Part of a small language model's weights.
Size: MLP 768 SiLU, vocabulary 4096.
Training: a variant of Muon for these matrices, 434M tokens, 6627 steps.
MLP neurons of a small language model. Each row is named by its layer, matrix (up: input weights) and neuron, and shows model dimensions 0-95. Each number is 500 + 25 x the weight over its row's rms, rounded and kept within 0 to 999. Numbers have three digits each.
After each neuron's rows, "fires on" lists the tokens most often at its 100 highest values on Wikipedia text that the model never trained on.

L7.up195:457473485519503505537469493446478471522532545493498483443513517483446546472462495537520549498543514465467481486498483485503490455535515481495544491534468534490480491513464522485507478469459499462504535456458478570499517512479515524562496527518511503496526466501520470460487518501512481499
fires on: " family", "==", " =", "onn", " so", " ==="

L10.up530:497541566489490530515487522510496488527526554505490555526515478491461495478483442494492507522532495511483509494505529501527519500489540471466528516496507498475523497496486531466524506511489543530510481477485532490530442511490496541492474521468483543509489484520501530512497502525477490466
fires on: "th", "st", "ull", "n", "ann"

L7.up569:516485480489475460529465437485462523519503509479485509518510508520445551484467555496518498463509515484510516506492498548485510518496490491484500502516497479497497454481488540443515445500493491489499515490511493473511506492504484516472462466508526520464506543514514527502423479492476522447
fires on: "et", "lin", "cept", "ct", "ull"

L7.up115:445514510536479508515480525453509492529529506486519510418485500489494519485509460501505582484550523462492479469488479495499554496519469482521525484502476509509493482533448501511476493453521520487509546500483465519482521491528495569497510501493509509523536471488514514475500505477506486533
fires on: "==", " Country", " career=="

L7.up181:459506567530496495505492507487487489528477526470492479479538490489520496517514499469500522498530520496495471468523513477535487516464487467506512491477489508496530517506505525505498580499541505538485500522460482487500530475500544517474509486528463477538521497470505451435500523508506491512
fires on: " educ", "\n", " Gu", "iversity", " now", " One"

L8.up114:501534468472486503462477474506528508531447503503528508474521504477499509506495503489504522516520497507504484466484526555538560526521500508503497451500484465486487550500469472504462481518489515492517468480528518460504496517517492534525478474490510488534524561511531513511540475501476516498
fires on: "ib", " to", "ing", "ab", "ut", "en"

L2.up740:466455537512449505507501584525492493532501478494466469476506476488497538538482505460519500527504478484507488524501510506522511543462466455492510502491456531519484505494539477477506474488473480474541484511489490501470535474521453501527504508474491466457522495526533480530550487476504494512
fires on: " local", " military", " public", " equ", " larg", " fre"

L2.up761:527557522469516507530520466514558500478522533497538491493521554508449474465520501535523506473516493487522492462510520500517488472471472499461533469501514482476471465528519491487547493520489480524479492507497489487528499510467526511500501550473470459497507524489505487470500498487503471535
fires on: "i", "au", "aur"

L8.up697:435531487507527487509527489493564503553442514490470515527503488471484492515491445518472474503485534507496472517505489478504519505518506502497519487479505484532518491511490459481513510480482458487496447530512476464443476493515530514485459461513487481516513513498495471488514559486538465499
fires on: "ey", "ist", "ne", "out", "is", "aff"

L7.up585:455455501550510525475515445550517460512489525473461509548457492502447516488527504506488484486501540502480476468489517521509456499474482490510476458542481504511507505518472498491527533494528473459457527522471514523539529489485488489459500485536492503492512489474499457467463518470522480518
fires on: "ated", "ted", "ed", "though", "ived"

L12.up456:494487525522490523443510540460481505533551505540499498468509520478478491536487472512496493528534468513496497499497476514509471491500448480504530540505452537486499522503519517504499485533499466519453500495489500498486509525465537480472456522476478517498497447502505539535512462480499505530
fires on: " his", " Candidate", "ent", " their", " from", "ct"

L8.up73:498498523500517492491478500523486466496487519499551467511517499518516481519480505526534501477486511499489553502431494499525460482496523501537519496484522496455462575505439541500499478524498482475487489446532484524489507472543520480526487475470527468527493535479521483494469518498499526519
fires on: " sur", "ward", "inc", " down", " Bur", " stri"

L2.up14:491508539479505525551492450509517476473495558554512502476470531474479454503508460503466503457492518487521516479508510477475509556498479481497504441540512511472500454541507506547490528517497497494470536469493476522550502503512521523486485517525495514517554462483522468502528504517500490485
fires on: " that", "ook"

L13.up411:490508499496543509539508493516529509529504524500462475516490527475522473492509464494512512503533491514482501486529523484504479537508482491490492539412480547492484488541492513491435460452495493453477523505441487468458486524456489529503460498515505490500489522540502509526444522467460510514
fires on: "g", "n", "iv", "ic", "w", "h"

L8.up177:511496527513492489506524502485512557494506525517513520558422440473539515517483496484486525514491528529492525483477493518467540474501446481478492504492512496502497470483516471494512468468547510472513518495467496544541518510468499487515485519477518502497524503482499489525480501498512532448
fires on: " (aged", " at", " Up", " qual", "stant", "ar"

L16.up515:494495476532495516502568505486496508492502500502501501522501535496531489513513459495467501457469545533500516490545499453562564573484531484477504468496521504564492517444476456460486521514475529521468486482508495496506494513449535511490466515462504492507464478502505469511500497495529521516
fires on: "ic", " C", "ric", "ell", "ñ", "ian"

L8.up26:492480518470497484522480464494495533518480506512484504477455555518532514492509487487494457537483474524504486476508484511513524517506491493512488477490547505473507529517450523492467542544511524516464507433489512468489525530552524483528509493510498486503482522469513508479518484530453536471
fires on: " time", "d", " age", "ome", "m", "p"

L12.up64:472463491542513488450518468505490508435496474489447524523475541532509502524521503483486508514490499528516508533528487486468481498491478529503479495516528494456499478513520523481514445520503489503466473487510492501488520483485482519482522494524515491492478488554556523500562529499497489477
fires on: " ne", "le", "od", "ale", "if", "ive"

L15.up107:499539475524470503516532513496503491444520473494533553518507480532479495430503493499464521520524506513523509490493483472459520491481528518508530521495474537461505471517509459511498506521511513529502469494452500492521485488537489489535461491494505491498469513527515456477511498499508510491
fires on: "-", "|"

L5.up414:508483534504502495487515486492488519510524518517480478498527498467512479483511490515498489510517503519468509493480480501512476525514477524497483513460572452512517513470397521532478555518503485441476491475501541485514522469506526503487511481475511532569486489514528488488430497509506488495
fires on: "-"

L2.up483:479491511546491507539516496469536496497490465501505469548480432530591465523478509484520454517500524482479518506499525526504466517518463495472478527524486486505454481493505493517527482498492529461514497485473502514501505518474456513509511485511475558495475490499502517524454459471515505475
fires on: "ated", "att", " Mil", " Bow", " game", "back"

L2.up710:448465545535492487504507482498537519509539496478504505545471471515506508520500508524499498479478494503485537472552509447501516469489465503534503506558497527452491523481518472486454470503532501512478461466514531497420529487518492497516490504514458495490507518493484552535503484486473495478
fires on: " Comp", "ences", "ys", "ins"

L12.up737:488534470484510499537503500489499500539455528495523508483550484510517499462502497528503455487466502479481467463536495541532490467460483504453492529489467532483476508534501524505501516474505490479532543524499479503483478519552504480538497468563508475486531528476513498472504523505525529546
fires on: " in", "ar", "port"

L8.up741:499532507469526507525484502534509489493445480492537483474535512516461532527516487543498479479490521523482495495500539502519527508490498475505542485487522478465470546502486508532480501518486501486511486457537523493495506460546534581483505499518533523523496537479507491486435491522489503504
fires on: "en", "ri"

L5.up550:530493521482452506483464463544461448520481520478507462536508479487498521518525473576512491500507473493487555490493515478514477461505522502463514523486574465527502515515503476492517547492491514526508503477515517515490471496482493509455503482512538477503527463501490522500456483527485493543
fires on: ")", " (w", " (", " (19"

L2.up436:483468497503503525497476461458446489517502472475530442476513529535465505500497510495524486557523486513466469541501471474495515472510452496522488522499490516528465543452506485510515485505506512475526472508512505523463484497507474525497532539510523468503476540500503534511474501467548495519
fires on: "ü", "du", "lo", " ft", " Ele", " Ben"

L6.up518:487547528493482493538499498532475482489487501479504448496495521456518476497467495455493436477497523466505464547478515514507508530487482486494495501477470457458484512478444475493479527515497527475493515489493496512502527459478501492456521490460493515491489498508458537478490497514520464460
fires on: "ect", "ain", "ter", " area", "ve", "ason"

L5.up635:506510526493464495544510505534483496534440475477509484516483507477480497487519478525510507502519493436503548483528486510513464481519524513438528532529488475482496441515558475507483498501470496525468492478502530468481445480497508465452475492515500508538469489555493512522502498517462505501
fires on: " |"

L9.up617:507524516485504517524482485501490486480471534499493498503491482493514528510491477520476484557472520525462463478488519538497507495460504477535490488496565523501466476480459495485526503508500495533499478509500487454492491473477551496513479495509499466482477475510475479494513550504531494501
fires on: "o", "and", "ers", "ist", "ey"

L2.up644:468482526468495474528493506511518468516497544543508510500494494481437534541543511510482562459462495501489482471460535533533510527518480505525525523494520472506531456524463450512491517508474479492509476524505495478464458470528505547478490513457450474510531508503503443454517533502486470522
fires on: " ass", " ent", " cap", " arr", " deb", " circ"

L8.up296:480485478506517476451500499497496446487501495470476473512494499519497479492517515469492534503497480491483475505489510530551461533488503518493500493488436507497504674492522481483532518499463517509505501522493453520511458534430506504472516503488444470490522524529486505510524497479497511491
fires on: "oh", " Series", "-h", " series", " com", "oice"

L5.up508:468526451514527484523503502525500438468477488532474472477506496518494482475488517541481484498482465479443502449466508520492509493502448501491481561520534482497485515479451503460507499474468477468505511535518467521469532528494506494488509516533516457507529548497511496483440450500486518499
fires on: "B", "-b", " B", "]", "C"

L8.up214:485494504498520503496470506508486494493490507482514479475494494531517476506473508520523504473482508500477549476464488484527474491510503485524528496493521509451450624520450527507497525515519497497481481475536486503492517482508496485527491485489497493518496538480510487492513513502468518494
fires on: " up", " down", "ul", "qu", " Bur", " sur"

L5.up25:482539506500479486493504502533479533507491421501500524535436465457461467476520541465547526564538533470518505495496488481509493487500555495456514534471488487497509463516506465510460513499508497510458517485497539476494444499484490455518483511512517472494478497522521503525543491509528537475
fires on: " |", "6.", "ategory"

L2.up50:487496519545446536528500478485498522496516511540539476513467502482482483487486502482485442509558542519516500514474461495466492509524495455503522472528503537489474509532509500557501494490524471495500532501476465523565540521499528502492503492507511479476514468467514497516530511473537511476
fires on: "ad", "ell", "ya", "ook", "ick", "back"

L12.up246:530521541496474492492457473475473473506517505450478491515513510492477502482533472494506518516513457505503504535484516506530541472471541478497471451467501499525489557513457464517498511516528465502547491471468495498559518471525497485504490470511552522554474506494520515469523521544529525506
fires on: " it", " he", "or", "st", "id", " It"

L10.up647:479508480481528485526517507462516526496479520480504469446505506478475497532495521487517481482470486505497518467473482477491528522487501504527481505495518459491482549522513471482512512489481544518500474481497469498485510498483537503535501466508479540484486544529479497488476498524507540481
fires on: "/", "op", "able", "ring", " as", "uring"

L5.up192:458494510514452484520545513578531524500491510484499485487447481490481499482520490505515518514505503539504509472489481486495491519481510549488476532468482442513505538498476493489501553502486482505491503476507561518484523458498508510503510490513517528498531461508481449505474523523466478483
fires on: "-", " '", " The", "icial", "ational"

L2.up627:528518514486513488475453530482450495474495472458511536454555546503467488455520528527487500515494517483525498509540496531495527490489516559447488487522521509464490543485488522472522530515464529539497491492506486484485492523508480495505535500513495473500470508499529538511489502510495500508
fires on: "hen", " 4:", "ü", "ru", "iddle"

L7.up209:504474490528546495520529501499520501497489522515483504519521523511461510472535496455494509490491518519495495466482509504480500522477486529491457479493490460492511475486490523516461568460537513481502542536487514501512526517473483509523513441494471511487527458480448481516425506489505538506
fires on: "h", "ment", "ted", "ived"

L2.up255:532522498482518519428503459491525539505504505441467495529542552497529483453487489472530516531505467475529519521531519472446506484509499518485501466520513515502500509472492510464531502511489522512483505527533474525501489527478469499547490490492516483524471490503521524522477506493502462493
fires on: "a", "ö", "ko", "è", "vey"

L17.up546:478488535514486497506504485498490507519496535484513516506520478539544486486510496455460469518498509504443478491544504501527473465492474519486497506503506494470444528520531538450528502469500531542529495483498497508522455474531547522484468510505504546469551491483485440490522487480500511502
fires on: " sp", "ar", "L", "ist"

L10.up711:480492541487470526526476495525522539499518510504455539507514483523531518505465479520437542506547480491528543488484554530480517504449482513473517492487518477484542526478510536459512494476485522527486471501526521497475534540468532539473492550484465479525508510523522530487508543496527503493
fires on: "th", "n", "ins", "al", "ll"

L13.up335:517526497463516475498470508482540496488501516506504499476540497520508548457458457480490516479478469531506562517500497465499457497484491483470450515494538458527470492463497491500523484443519538448472467513496470502510510470512424526502486523507501513537512523524526507466559494490485520508
fires on: "ep", "k", "s", "ing", "ad"

L6.up441:531508498484457461502490495530575497484503479491507532519524482505529519522516529542534475483478519521464491478500502528499508476469450537496473541494462513482503500508490454517496498511501508498522454498521452527494470469471495506535504486476488510552475501509475506500531509502500507474
fires on: "ver", "ele", "uz", "us,", "to", "ly,"

L12.up556:521493486491472460493504490500531560458514513531506524522488499467518497477483498503471501528487527487466496478510508474496444536553450449500496476477492531490468516487500511506493523481458478522495482549524518544499465511493478513508503529464497490507507502474442475539495499495523514511
fires on: " a", "ree", "ience", "A", " an", "ign"

L5.up351:520525474513527485488493492480531484531493531503522506474512483480551511473481550517503528456494553484516480516505520520524490472514509527476500500480476557478487524487475518501492519555491528496503503511503486476480512471496521492526483552517485464510534510517545518503516438486474491529
fires on: " ass", " Gold", " Kn", "ode:", " Class"

L5.up588:518530521511503483494509482550470482502471507457486508541498528462535463514551533541529555505533503487539499472529516506516468476496527458457509502479530484511515511529492506500507527504478511523510510532462490496449455474470509500483497519501516485504491500466521498496476461510438504492
fires on: ")", " “", "vent", "9)", "6)", "8)"

L2.up168:497507522466528537486504450465533472474502519555536525504481524484438502481559487537447534463504504485501470454503498488511538513503478512501555475523531473479491449509484488502509545509522478508490496515530472496499500518481513531477513530505451488526518517474516422459506510514514478521
fires on: "ell", " that", "lic", " (c", " mat", " Order"

L6.up344:508524544501532491538526506514429511446511485507477485505467498537499486479477471463508449505485474458496470493541518500522457526467481500481493476477500497462487499525449471508497499523518479481506502452494503548524522485486492498451474500513509502504517542519482515477505527494491491504
fires on: "ve", " Ex", "ect", "ow", "rack"

L2.up526:464478506511479473480492529530475509519499511517529479487512500509483511518504491504499518525528441515464463540486497488522504468515471483511496530479505526548520512469486484498525477508502479499550470482496536493450518430540464528510498523483523492469488524504490481485492494505511532498
fires on: "tern", " small", " det", " military", " equ", " larg"

L10.up378:486448470539514514515565481499498505539485537500462491500495520498525481502514515535474511502498492508486512486509524489530534544501506511512457538469507512533493494493511456501481487505525481495467530500471511486438534474462482516506508474463467530518503473471517492520495471489526478557
fires on: "ian", "ic", "h", "oc", "ang"

L8.up230:502490493509500501517522492520509528515505486493485476503470506505472528484477478502497502503488523516481490489472520555474531508482502484447468496473519511479491619478533489509499513513498493481493509517525477511497503520498497512492494468501535500499512467433485485491519480500473505506
fires on: " J", "ass", " contract", " His", " left", "im"

L8.up414:502502522515487511518513500493488497506485509516501511516496504460496507496501482493500503457524504506493491472470523512463503493473472465415449522524484500496488484490573471467517495506482510502524506524510522486523497499500497490480502443484512546433529510513482508479535466503494519496
fires on: "ower", "ace", "earch", "ate"

L2.up296:510524527478494445528493527522492483535513510503470548481495495499474532522511492520505563454473508476490525490455536529518505529487509506500537515464507477485546446512483473528498499536484493472521478496533506489471450484500568502499469509532465502485519521499504435470520479564444488508
fires on: " ass", " ent", "F", " respons", " f", "^{2}"

L5.up63:513516550471500497488483463471503507507527489485468507520538527505466437495512524499493517490503481518486503489533518488463468519517495442479527490488494493527508501464520517476502496476483484483570520494469493506446463517510484509460515467500441504485487520492486519469491483480482489512
fires on: "ire", "ag", "ani", "ous", "\""

L5.up760:565511475539494497532544457513499461501473530465542483527503501480494538534506493502488533499486493463531491533495506491532467473505502540449505485518498526486519451515500524516459533542498497508495522520447492514534503510455512518498495520484509505537475497512492556497527491483471510529
fires on: " Record", " track", "ecutive", "areer", " kn"

L5.up618:523518497555507480498500475553514494482494536527562495556465499539519511483518486545465487489506513467553479514513485488509454460490433500458519541550537475518533501475487503500531518512499510521520504539530463518469511484515522485481489538498530471504524533485525520515438501477483518504
fires on: ")", " p"

L6.up721:528474521451486462490540486528493484498530466503483524526510471569510491496483539550561467486487534556474500487493519508479490480472493538465517470519504518478518478492485455520529497464503498503501503477524496511519510499495507467486502513483504503516515491455498493519496501478533459467
fires on: "uz", "ome", "ver", "iz", "ras"

L7.up412:464522466501514526483507492515516494474521516439447471543530504449468493524530493505494475504488502536488461482496502480495460467442517490525494495483521506488514517540523481486515538518492502516528502535486498516487473480488470492508536490558463518493531482511495477475470517549513447511
fires on: "\n", "1"

L8.up252:503491500483514485515485480478472534517469475501498506461495484524507484516500493520498510492461505509486493451519474497507501514548463462499532496516534503476488601532467484516484513511527526504509499486496507519522536521482512486502502517516511531498505553531536505504511510536480509448
fires on: "p", "om", "w", "aw", "d", "sp"

L2.up665:483550533486534508455473455472491510492496509499538513459527494480483444475492483523468507495536516504502510465525483497498510512489535499477540489496530455488510521499479554539484538515501526484452506452486492511502503483504513489482513534518559471491491440508528531524556502549487490519
fires on: " sp", " before", "en", " Pri", " after"

L12.up744:499485466513499534512467517491463562502474499531475527520488521522473481482507465487523517495547453502492516509521481510559499448487525482482504502543463497517488459522546474528499501509490481517466498466494490495524535504488553485483446520504518499508502462493518475482485518467504442509
fires on: ".", ").", "s.", "y."

L8.up152:501492535473480499500523483476527555502487496527502547521457484475533512498492491477490521507485492509493500437475523495455521485495427487516498472522510511487481574497526449499490462500534526506481508463492531480532532473517490485533480496488509533485494514469483515525520491500475492444
fires on: " School", "ater", "ar", "ett", "stant", " at"

L7.up130:514466506456445470535484486514488492507487476532482515468500505497507500520494536478519527513532518531527540489517500532474548512507500539480495537475502492533497425481523524506479454496510501511509506507540488425480471500497494520485485462476504532473530486510493498493454444495459525476
fires on: "et", "ct", "ent", "lin"

L10.up625:523495471468494502499461499516513529508471504516487453465556529491480536515508513511481494492515472497522519481490500515534475485497503501516459529489536505509483463461513516510484487482478498494489483525512474495481435478498498499490474485517517527515526535540513461478454506555487528555
fires on: "k", "own", "b", "ing", " way", " other"

L7.up272:453491462561498512494483507464502495516513535484497450487540494484458562488503497501501512473470466478452475477504501518523501480476512475488524496536496520467525513495538516456544545506515511501512502494470501512501517452461508500525513483533486504530535444472532462486475527532531467499
fires on: "\n"

L2.up239:524505445487513500485546480540521512506507515505516526531520519509539431488503512501505508514505500460526488497506491512492486478516532550497459452474513456525524493517503523513485479499492529499468515510493478526518498498448514477515524480476478525518510465516452530507439511485496451499
fires on: "a"

L10.up511:473490493566523485496527490469515472510455498481462480459483465498519508511475499525524544490510504493481522494508474447476471483483511494526481450487479519517522442490492509500550459492468541522517492543536509501515498515489512494467488497456515499468488452505558532480506495501526470496
fires on: " cons", "\n", "us", " number", " (199", " typ"

L2.up426:485514514453526472503537510538519471463540515505508497493545559506474489486485448517514515495480468481518522489490517481502523527460486511507506460528502473499518472496532496481482463535483490521474525493505499524524490449503537458505489527512494498509511495503548493539514486524492506542
fires on: "i"

L2.up397:450497500534474533506514461464526504490488504535552458524487475506565449521501500514505462501516548516489521498484483500503489508504480498481474451477514481459444483523536493529462479538493476513515510475468497554512531540458441494489528511497473494492492461498573527502493507492527537520
fires on: "ted", "ating", "unn", "ring", "back", " Bow"

L8.up45:511525490523519488536509488494495506500448483493516520466488511503466519501489473507495498503492533544494478447544532536499584517512463451476506456498541491470492511499486491526457505532486516500517507489528504482519470505513531543500511497502532508504515526519520505503494473513488493483
fires on: "en", " him", " Turn"

L12.up91:491516517486544513557503479521506508503471510501457496518532533511519527507484475505515536467468490510522492512523502484473501526486474485535472507512500510498517478518484515483476470529487515498542528474489511478495548463524497446530492562517493478507509513475528494448498447454480499493
fires on: " of", "k", " under", " such", "e", "s"

L12.up147:463528492480505469433509497506545533465475503512515501509458521446506501493549491461453512554539463542538560500486502496421531515507485493534459511518521462512496499501533510479480518495476510524497485496435483528500516499492465513532519503485507526505521525526495514512524502510501500458
fires on: " |", "|", "um", "==", "re"

L12.up741:450519444517516487501473503490504531497507451507559454573516507505481468537528540521494494494510500504528489481495483535439465514489522512507498462518511478509466488510479526511477478506478475502538531494435469516480507518500483513519521494540520511498487486550524472497550492502501540480
fires on: "\n", "|", " |"

L2.up522:514509512521541442477478446513459481497471469510547509473528510487488472479506486521483490490507537521481490476575499575485535501467503536497471511523522497489517509470495529509516513517495523522463485490484529523517439510537506485455524497556543506496475483488537537517503505557500518458
fires on: " Mar", " 4:", " Pri"

L5.up667:531527487484455511503484486530478485504417493502493493575463476450490504460510549534536512528537477462525515501480508501496471454497519484456519503484516493513477519503516504516520527505470505549493513485509498513459489530478496484533487493528512445526536490504492496506494460521475485540
fires on: ")", " |", "ator"

L5.up581:510475450532503481556540485494513488530477553499564461514490472497515509542484484491483507481476494506527478514526492503509483493518494555451503525494465509483500476475529476493459506501496518486512497505484520513505515486505497534477486509483497518535463516534517559488477523493456505547
fires on: "ll", " ass", " track", "le", " Record"

L2.up159:473503496478470503490495522552512535517489489497518494470490478482519504524490512484514544497495492515516486468511500537520444473490512461527502441496495532499493482474518455491467488532539454512545455515485535530486548499513474497522524517479493476487509481497497482478519498470508517484
fires on: " public", " military", " post", " reve", " Det", " det"

L7.up0:474506527550481492478512491471495524482510510517501521514438501507465508504478526504485522471499513506478483529438483497533511503513490508517526502494508527517523525526542519482511459539500496511482526505493516509592542494471496513476497488493470541475489497463512519480456526485531449531
fires on: "==", "ust", " consist", " ==", "ost", " attack"

L12.up633:488522464503536491525477491498509521518493519540525506497566526453479507491512492487493505499469500486541488514466519450468475489503493499506517471528470504497506479500551479500491494470497458490486470517540474467524545477518474516557488498493494466514509465528508449503533493491586518499
fires on: " with", " of", " up", " (w"

L9.up190:512504479465503494499483494507485499484485523502506557470506502544544495487524461487481514522491510446458497453478504445527483504491484483506493474513505467516500495506474525492508467499512529467545472518514521500555467483503466527496492510484476498549505475506506476463485473542491506497
fires on: "ing", "ly", " of", "ings", "ess", "s"

L5.up603:474520527485479490513468455508517506491519498515538481549443481515528483477457538505509455531505514492536521534467477478496487473478471496504478569469517472507506574470519511509517493503491514484473545508510520502457519498519510477508485508512470439484503515504534514484465501518488531522
fires on: " p", "ax"

L5.up569:492476482455452492500464483533473476512478517470472491548504520459452511515464492516535491517515499510526539520508500513485465468516538530461498467479523507541481499507514520526493523487492464520526487488517504517481481510474503509522484474537506503492495541514467481498540476503508491576
fires on: ")", "A)"

L17.up34:520521511517478518474499469505485513506499503528531534504495497480498498511525529467505502501549531515477484498498500499501524501471466550512484515488482478464493500470492496516519509566471528503509475521535515477503459450505487541456463508435470471487500490540454459470510494529533523465
fires on: " in", "l", " born", " from", " by", "est"

L8.up379:500485501484538471502501482467492521460473523480490483507420551517512439491475507479499438509499488531498496513545457490487536503494513488483488497487512487483506502543430522461489522541526492505479523483530479443504510518516499492502503482510490492465503497500496499469527477517470499470
fires on: "m", "re", " age", "z", "ar", "ly"

L13.up283:520525489487521521509539532463513472502527472518481503474556529477470524523546473555472548480496507554572513507488502499461487553515475479502520512489482489494498489537515491406502493508514509514505483524463516483503554485475519510508487541505505477523545510492493434496527526486527490482
fires on: "e", "s", "er", "y", "a"

L7.up618:478528526550515481522476543446499523515528476533503477463498482493460526444518506472502562463511504474470525495485472490479511508456516484482521508496496518505504498480496536544486503510508518520530550484478479531453499500502503543514507476455485525483525471523511479486482493490484489490
fires on: "==", " ==", "iversity", " career=="

L7.up583:490535526535558501514504525466489498485495468479522469475527500496547502485521479440502492478481475497481496477520497467513535518480499499498483464445519476469500480490459492560451556514536517552518515497474492499428494492525505514467508455491475521543533495500486501481515495520487492515
fires on: " University", "2", " educ", "iversity", " Department"

L15.up218:492460493511475514488538493537489522480526497518480552559521503487515503501505506490540477495515534514581500551498588488480450500472490460480488501529499506496521503507517506515492469546491534512527491478488487536473511534495469521475479513491499502518507507527499534502490548547519486542
fires on: " de", " De", "if"

L5.up96:492552451508542481513523466510557504497516521550531513488521530526549486509479514521475517476453514500506474504537475535487500493492489532489509526484493565519520514459470470470473534521506510494513513496499494478471529461481495486502499522509493462510498548519569494506480472484438496494
fires on: " family", "oss", " Kn", " po", " Class", " model"

L12.up743:508477497479469494502474460464472480508474472467480544508534484482535497515487475476520505543467500490543519514550532474528499456466537504498538497506513501501529502491507516476457525463487529455505447484498519498545481502546512507471506478507427506497469499515557485492540527483504453455
fires on: "av", "t", "amed", "ad", " centur", "ah"

L15.up270:458498458477500542573519479462492574487467486520466509500481471522526493505508532516516490499479492524519511467483497510540537503503505523489486464529477454538500487502513501540541508480493464579477493502489537469498534537445526501507488495500497482502524513497504456501485523455514458484
fires on: "\n", ".", ").", "\"."

L6.up713:489492490518497509482519461483527495514478482462545471495488558473480527538504511477475485512474477496454463522530480463534528508473503458488492480468467450502473507535464527533463519555537527467522457472506455524546540469475531495488482489473553496482480482487500516472502487517524472477
fires on: "ter", " U.S.", " ob", " area"

L8.up442:509525487535512475494503501508518522498469481472511486465493475502460480495488496488506470504487536528495485531564519541530546499493517487454524471479515500466436512487479523524455495507484469450546507524537500483489468554493523535498516509519514497527517494487516468510421476527500513519
fires on: "ud", "en", "ron", "ode:", "it", " 189"

L5.up332:550503479473530532499479474506462501497479471555520502508503509458495504496549490508520565518522493510529506503530495524495519462530524488485504471498499488534518480526504502525498521493521482531448483480496529512512464527485461501528490474475485474528480488497484498534520537503538502492
fires on: " com", " Sc", " Cong", " Com", " Pop", "nd"

L17.up382:518514508528464543514477483494474510441493490552571506502482488564445529473479499504494487540508499486495494449511503500509519475481470496529508504479472457450477476466530514501502520540518522514508456478489518484516470495570539479464493521504489490479468548499515513484515472509479480494
fires on: " |", ":", " at", " from", " in"